Weights of a small GPT-style language model, trained from scratch on English Wikipedia.
Architecture: learned and rotary positions, tied embeddings.
MLP neurons of a small language model. Each row is named by its layer, matrix (up: input weights) and neuron, and shows model dimensions 160-255. Each number is 50 + 10 x the weight over its row's rms, rounded and kept within 0 to 99.
After each neuron's rows, "fires on" lists the tokens most often at its 100 highest values on Wikipedia text that the model never trained on.

L2.up919:58 37 52 61 46 51 58 60 39 34 62 47 54 28 59 52 40 42 65 43 43 55 39 52 50 59 49 45 48 71 56 55 46 43 42 59 61 62 46 64 32 57 40 51 51 53 62 70 42 61 74 54 72 51 67 55 46 38 50 54 31 46 16 43 48 38 44 57 50 46 50 55 65 38 60 48 68 50 54 47 39 40 52 32 53 69 64 40 41 53 42 37 64 58 57 61
fires on: ",", " that", "in"

L2.up1562:52 38 41 63 53 50 56 42 50 46 45 55 43 52 50 57 59 70 58 48 52 49 61 31 57 62 47 45 54 44 38 56 20 55 37 53 41 50 55 50 48 31 62 65 60 48 51 38 62 72 59 60 29 47 55 35 56 41 41 60 53 43 43 50 73 56 30 41 50 49 63 59 46 64 63 34 60 57 43 53 53 54 51 23 55 30 46 47 40 54 58 42 67 47 62 33
fires on: "1", "3", "8", "4", " Sar"

L10.up386:66 41 59 41 43 48 35 45 60 40 51 61 57 54 55 54 49 38 57 47 51 37 50 22 58 41 57 58 51 57 43 67 58 31 59 64 56 56 67 39 55 47 41 52 53 44 39 43 70 62 51 27 33 54 71 53 43 56 64 53 64 55 30 51 63 43 65 58 58 44 50 54 48 37 37 54 50 43 44 60 44 43 59 41 43 54 40 42 52 49 45 52 59 68 59 50
fires on: "0", " ", "1", "9"

L10.up1408:53 44 76 62 40 39 46 61 48 59 50 48 68 57 48 33 58 29 59 40 52 41 63 56 57 50 53 55 55 61 65 40 40 39 38 36 40 53 68 51 38 45 36 49 44 52 57 55 47 38 59 36 49 52 55 76 54 58 50 69 44 46 65 53 51 38 67 55 53 36 41 54 51 50 50 31 48 60 57 49 48 49 66 45 46 31 41 57 39 58 40 42 28 28 33 54
fires on: ".", " |", ",", ":"

L10.up1007:43 53 61 46 54 60 45 64 52 45 46 79 59 46 52 34 51 54 42 31 28 66 43 52 58 37 58 33 46 49 53 34 53 49 54 46 49 57 46 40 44 52 54 46 62 44 55 61 47 48 56 43 55 70 41 46 43 48 43 37 83 40 52 65 62 55 59 39 61 42 60 46 56 62 58 47 44 47 69 38 41 39 47 48 51 52 62 46 47 58 55 50 67 56 51 38
fires on: " in", " of", "-", " from", " In"

L2.up915:48 54 39 50 63 58 42 66 56 41 58 49 48 59 55 50 58 47 33 55 46 57 44 54 54 71 47 42 42 52 56 61 42 42 59 41 52 51 60 58 61 35 50 45 65 63 42 56 50 62 51 68 37 50 39 50 45 41 48 48 34 12 56 33 53 64 57 42 60 50 35 57 57 49 41 49 57 49 47 49 42 31 58 51 54 51 45 58 46 35 43 67 54 51 36 44
fires on: " –", "\n\n", " =\n\n", "et"

L5.up1556:52 62 43 55 47 34 51 62 52 48 46 52 70 53 44 65 42 52 62 54 41 55 45 54 48 58 72 40 51 63 48 30 53 49 42 35 62 76 68 47 53 37 46 48 47 56 51 45 41 38 55 50 55 48 64 57 51 39 50 57 57 49 39 50 37 44 56 57 35 47 47 49 59 54 59 52 58 59 35 50 50 58 61 43 51 36 39 63 27 25 33 67 63 51 53 41
fires on: " (", ";", " |", "\n\n", " |\n\n"

L8.up570:48 42 57 47 46 68 47 56 70 51 53 42 45 43 69 57 38 75 47 58 41 38 52 59 50 52 44 63 40 58 49 72 49 51 46 53 36 51 56 42 46 41 58 57 51 54 49 51 49 45 71 58 51 44 61 59 42 45 32 50 50 42 50 32 63 48 67 42 66 54 33 42 45 44 48 49 28 63 55 49 45 40 59 38 53 58 55 50 57 50 59 43 44 44 27 46
fires on: " ", " (", "–", "0", " Cur"

L5.up1166:45 46 41 46 65 59 51 48 52 49 55 64 44 61 50 25 51 68 51 56 36 42 36 51 51 61 46 52 58 50 52 49 34 44 59 62 53 45 27 60 59 42 58 59 57 33 53 59 51 50 58 51 42 43 43 62 41 57 54 34 65 37 55 52 53 21 62 57 58 42 62 48 55 50 47 50 61 44 58 52 52 58 51 71 57 46 54 48 42 51 71 51 57 60 53 54
fires on: " to", " in", " of", " by", " and", " as"

L10.up436:48 42 45 54 48 27 40 63 67 63 54 73 49 65 63 60 47 35 43 70 56 58 52 63 50 49 59 43 53 62 40 37 62 45 42 37 37 25 57 27 45 53 62 38 58 52 61 58 54 55 51 63 57 64 57 39 59 33 58 45 58 36 42 49 46 35 48 42 48 32 66 49 63 47 49 47 44 58 45 50 40 48 55 42 46 30 55 47 63 38 59 45 52 49 38 50
fires on: "|", " |", "2"

L2.up1213:58 65 53 44 57 47 47 54 70 44 57 33 45 32 53 50 45 49 45 56 44 45 57 55 59 64 50 60 48 50 48 40 52 42 48 52 63 54 40 36 50 68 41 50 49 67 58 45 43 56 50 36 54 46 32 35 36 51 46 42 55 59 50 40 57 49 53 49 65 60 45 49 50 58 61 45 60 60 76 41 53 44 38 56 54 59 45 40 61 56 18 48 54 48 47 56
fires on: " |", ".", " and", " ", ","

L2.up247:60 48 57 39 57 37 63 64 57 49 51 46 53 55 52 50 63 46 53 56 58 38 52 49 30 60 59 64 64 59 42 54 42 37 42 32 57 37 56 43 44 61 52 39 40 46 50 64 73 70 51 59 51 67 41 58 49 61 69 50 59 42 54 51 50 32 49 43 42 47 67 44 54 53 54 55 45 38 38 41 53 40 57 62 60 44 54 21 48 43 33 57 58 40 34 47
fires on: " |", " "

L2.up1303:53 63 72 56 55 55 40 35 51 47 66 49 58 55 41 29 41 55 48 30 32 49 48 61 48 49 46 53 45 49 37 43 45 42 43 54 42 53 71 50 48 55 52 44 72 53 45 56 54 47 47 41 59 33 51 60 52 66 63 52 47 56 45 54 75 35 34 63 62 45 48 53 39 33 61 59 40 48 55 50 49 55 63 64 50 27 47 58 53 49 43 48 57 44 35 41
fires on: "\n", ":", " |", "0", " office", ")\n"

L8.up1156:61 44 40 65 46 36 60 52 53 57 54 64 44 55 56 52 41 36 51 51 47 53 34 63 43 46 66 51 61 52 51 48 49 60 61 46 54 46 51 46 50 55 61 46 69 66 65 45 30 35 56 43 62 38 56 56 50 53 37 48 48 55 58 43 56 43 56 40 38 43 34 33 57 48 58 53 63 46 57 38 68 46 50 25 64 66 33 50 54 52 47 54 37 49 53 44
fires on: " as", " who", " that", " how", " what"

L5.up1107:68 71 60 61 45 39 44 54 59 62 41 62 39 45 51 61 30 66 53 31 40 50 45 55 60 47 50 47 41 51 47 34 31 39 52 35 49 73 55 60 53 48 51 35 58 38 44 34 39 54 47 47 29 44 51 28 54 38 55 50 36 37 52 54 47 52 59 49 43 49 51 35 52 62 59 41 63 39 44 61 75 47 60 41 43 54 35 43 41 38 46 58 54 54 32 45
fires on: " |", " Ter", " The"

L2.up1024:49 41 63 46 47 53 58 67 41 50 58 51 54 48 45 52 65 27 41 72 44 57 54 57 46 71 35 63 56 49 61 64 47 37 34 56 57 50 46 40 43 47 51 48 70 63 52 35 25 46 46 45 60 39 68 55 33 64 46 56 37 46 47 57 60 55 49 46 47 57 51 48 58 41 69 26 66 61 70 59 39 32 38 58 37 46 60 48 48 43 42 38 62 56 52 59
fires on: "s", " that", ",", "===\n", " and"

L8.up290:60 47 64 45 45 52 43 34 64 41 38 34 48 46 57 51 73 46 57 61 44 40 38 47 55 38 49 44 56 55 35 56 54 73 45 43 62 41 61 41 40 44 51 62 56 55 47 62 50 66 58 62 30 48 48 49 42 49 54 63 60 53 43 40 72 53 58 45 68 44 43 58 53 51 55 39 55 40 58 44 47 59 37 30 51 50 29 41 56 54 46 47 51 50 38 40
fires on: "1", "8", "9", "5", "2"

L8.up344:42 57 43 55 58 50 41 55 56 41 47 41 34 57 53 53 51 47 69 47 69 40 50 60 64 53 41 40 58 50 41 47 50 31 43 48 48 52 59 54 54 59 58 35 38 50 57 64 50 47 49 61 54 51 36 52 39 38 42 57 59 48 44 44 44 57 59 57 58 46 52 51 39 38 46 47 61 56 58 59 55 36 44 40 37 39 49 56 55 53 48 36 63 46 53 43
fires on: " and", ",", " or", ".", "1"

L5.up544:71 64 51 61 58 62 49 56 48 41 53 41 45 57 46 47 40 51 61 47 33 61 41 49 48 63 75 47 61 54 54 43 27 42 51 53 56 56 51 46 47 63 61 52 45 36 52 48 34 37 52 50 56 42 54 44 65 39 44 39 45 41 56 51 51 43 60 64 37 58 42 62 57 48 55 40 52 38 47 58 56 48 60 54 48 52 71 74 36 47 52 49 50 44 37 31
fires on: " |", " held", " positions", " Nominated"

L2.up141:35 45 59 54 44 59 27 45 61 42 56 35 44 55 33 46 62 49 52 40 72 69 45 61 45 46 49 49 55 51 54 40 40 54 40 58 56 30 54 67 50 58 42 50 59 58 52 57 51 55 34 57 47 40 52 58 53 53 64 56 53 47 60 51 23 40 33 47 45 58 36 48 53 46 54 64 56 67 74 56 48 71 53 59 51 67 46 67 25 46 42 50 41 30 65 40
fires on: "3", "2", "."

L10.up1350:45 52 60 57 58 65 50 41 54 56 56 57 52 63 61 37 65 24 55 54 34 34 52 78 45 56 44 72 63 40 49 56 52 53 51 55 64 40 52 52 48 44 43 46 71 54 67 49 51 72 65 33 44 40 50 47 57 48 73 35 49 50 53 39 60 52 54 40 46 37 56 61 35 45 52 63 53 42 73 44 55 69 56 54 67 41 56 48 41 35 57 54 44 55 49 61
fires on: " |", ":", " Admiral", "-", "',"

L5.up604:44 45 30 54 54 41 42 60 59 50 48 50 63 54 51 43 58 50 36 54 42 42 18 61 40 52 49 47 61 66 45 70 68 81 62 50 64 29 31 49 52 52 67 58 56 40 53 49 47 55 40 63 56 37 40 38 52 66 42 51 69 41 37 62 50 45 42 39 45 67 35 50 39 44 37 53 62 62 62 61 66 61 57 51 51 49 57 26 45 51 65 54 61 46 62 44
fires on: " with", " from", " |", " and", "3", " as"

L2.up1552:50 35 71 38 47 51 44 66 49 34 56 54 71 60 54 70 60 49 62 54 42 48 41 41 41 50 46 49 42 51 52 70 39 30 40 47 53 52 53 28 41 41 47 66 62 41 47 67 55 52 63 37 44 46 58 60 40 61 75 55 46 51 46 55 43 49 31 52 63 36 60 47 32 38 57 46 50 38 58 43 47 36 52 60 48 53 51 44 51 53 43 48 61 54 52 45
fires on: "0", " ", "9", "8"

L8.up130:46 57 44 42 65 46 68 45 54 58 58 35 52 60 56 53 44 58 70 39 58 36 44 48 49 45 70 64 55 56 45 53 35 53 37 40 46 45 65 50 54 36 58 47 30 28 34 57 57 44 52 45 48 46 43 69 48 52 52 69 41 54 46 50 71 63 51 48 35 58 42 54 45 38 56 46 45 44 34 55 41 49 54 51 52 39 60 48 50 50 44 49 71 48 38 44
fires on: " ", "4", "2", "5", "8", "1"

L10.up1261:48 46 59 52 50 61 46 43 75 40 50 67 44 45 54 56 57 66 53 53 39 52 55 49 35 57 54 55 47 50 47 64 57 48 46 58 51 69 57 51 57 44 56 49 52 35 49 33 76 52 48 42 52 55 58 46 57 45 55 35 40 56 32 34 62 41 63 51 63 57 51 57 50 52 60 50 40 56 34 54 45 55 65 44 28 50 62 34 42 45 60 49 41 61 42 55
fires on: "0", "9", " ", "1", "3"

L10.up529:49 48 60 55 45 59 48 51 34 49 63 42 43 56 32 48 54 45 51 41 61 41 60 59 59 59 40 56 52 47 52 56 49 29 51 46 38 32 41 48 31 41 51 59 60 55 51 62 50 65 42 38 38 46 45 57 38 52 65 50 57 44 77 61 44 42 36 54 42 42 51 37 61 75 53 52 55 49 61 44 58 38 56 38 38 49 34 46 32 76 31 64 42 43 57 41
fires on: ".", "0", "2", ","

L2.up791:45 55 47 64 43 41 45 45 50 51 62 49 39 59 53 42 48 58 46 42 05 43 42 64 35 46 50 48 54 39 38 35 44 63 36 38 55 44 70 55 48 74 46 47 75 51 44 68 54 49 51 40 46 36 48 49 64 59 46 59 42 38 67 24 67 53 55 55 57 49 44 44 41 56 52 54 45 55 59 53 49 55 43 61 53 54 36 38 46 53 54 49 64 66 37 57
fires on: ":", " |", " office", "y", "ay", " Seats"

L8.up1256:53 46 43 55 50 50 47 47 48 54 54 62 12 55 60 55 34 53 60 61 69 59 39 51 45 53 56 49 53 57 49 55 53 29 41 43 46 66 55 54 65 56 53 47 58 44 46 62 33 44 27 45 35 46 38 33 34 45 66 44 43 64 29 47 42 50 55 50 45 69 45 56 42 43 43 37 65 50 60 60 54 45 59 53 52 54 50 50 55 60 64 55 47 66 36 55
fires on: " |", " ", " and", " (", "."